config.toml
vocab_size = 8192
attn_scale = 0.125
init = "uniform"
beta1 = 0.95
lr_head = 0.00949
schedule = "wsd"
decay_fraction = 0.287
MLP neurons of a small language model. Each row is named by its layer, matrix (down: output weights) and neuron, and shows model dimensions 48-175. Each number is 128 + 24 x the weight over its row's rms, rounded and kept within 0 to 255. Numbers have three digits each.
After each neuron's rows, "raises" lists the tokens whose logits its output raises most directly, leaving later layers aside.

L17.down710:159107100148155159128127152111141137096162172081134119139130146162129105115107110121138114119117118087108132114134149107142138142076127115091134161101159116146135160108122167132106142142101169106139128132152121130114111127127113095156134160161162133113117141144110164111107134127128136153084165129122150172121142129150157154139153169111123105145152143100100132171154131094149126151074
raises: " UUP", "aging", "ologist", "incumbent", "Cycling"

L22.down705:146163144140144086126114122145129163116155125144067139141111092119105097127172126141126110149130159124138118132124151130092134156108124134119131132076115128098119164092144099145124117121144174085164125129109118128097199106140169123159089096138167123143117197143123162089124129143068103128133111115107146099105129121075133077141108140111090169153116134144141143116126124106143138164130
raises: "ally", "al", "our", "ia", "ious"

L22.down400:132088093111129103123163130097145115136132121159108112099125127129157166117160089134081110114116123165167131154158131148140123074138131128139135141114096121056151122094110167115131105104163149131105149171110130141156133144141078171131084086143136159116155140154143116114108107102138136117157094103148137142172126149134125111149129111112131130119144102133135142158111163149156162099099
raises: "ch", "sh", "se", "iro", "sa"

L20.down12:118135107148101076118152128089118124123134104122150139119146123130169128131118190155090116138111138089132100128127118145069129138169137132146114115134090131108131138140120193121092133130131132130153134154117140130157094098175112123129087120094150184143116126122082102146118106105085148115127096103138147132121103151097167130091119159111121153149104147104145101116121136163128154133108
raises: "ugh", "ping", "ive", "ttle", "---|---|---|---|"

L17.down5:171135113130117103097153119147083102165078105163146149132099121152095128120115143114111082134130121120119100094097138117115153062152194088140101097165176073123160132129120161169156125111108117135157116102124132101190092126140135131115168110109164102172116151088117125158120163148196125132090116101141093146139127160120107117128152138141123143124130149128107115143129111126146145145160
raises: "er", "ers", "ors", "able", "or"

L20.down727:146151129121111122128127118113121124082135120170152144089122083117140147130139128137143124132108149162145121080134126141161101138092098145117133120145151130121122139108166127120114117118122153084165134085123110142145125136139126068134144124131114137152123132141130150154090107120174200110086156103126123155158093077120155150142119121148149129132132120129138153124119113172176107200105
raises: "or", "er", "})", "shi", "}"

L6.down626:142146108144071145134120096136080105113141141170138107115135116104166132135095127132118096097166139114095114091117133123119114133141114147155121092130126153133149098157100146166126138098122132150109124114138160136110109122153143132129130155135137117119156173122135167117106110130138153167098139163168129108126114120162126145132135160124152170139199145122069145094135147155135138133109
raises: " streaming", " theatrical", " starring", " album", " lyrics"

L17.down331:150125112088112100095134146155131142093154146127199126139160136129082068136127128173076145158094136130114114090104151114148102102080127115127112136131109116160117118116150124125089186133142119132124162144121125167166115147131098144152117143139101106111127121106135142094136080140113165131100130107107128152123106125107132146170123096117115112112117152098129109122175181139167165131167
raises: "cr", "source", "ral", "://", "table"

L13.down542:145127125157094119149117120157138139129123113150135111144182159151113110128123123142126107134132110152131116083144124169135126137154124093121103122114142112160151098131133118109129076130136125104113123160112078110142153073111124155137122099120078084114102140165149121121069122174155122128096121110144184145112159161131155142156150135077089123128127073162078110079122138141098144130135
raises: "ese", "ew", "mini", "es", "ably"

L13.down746:098141122147110168156104132120128112101114137111170123139159148185146087099107137107152160146105139131125095094137124165132087109130124108175118110165164124145134144136099126105123168114114140135134112139135128132113114111099097131183107110139104168099144120146135144173124144126135105119093126165167123134100131118107128099118115113148153136068172116133083091160180087136143136092178
raises: "sp", "ter", "s", "cu", "ming"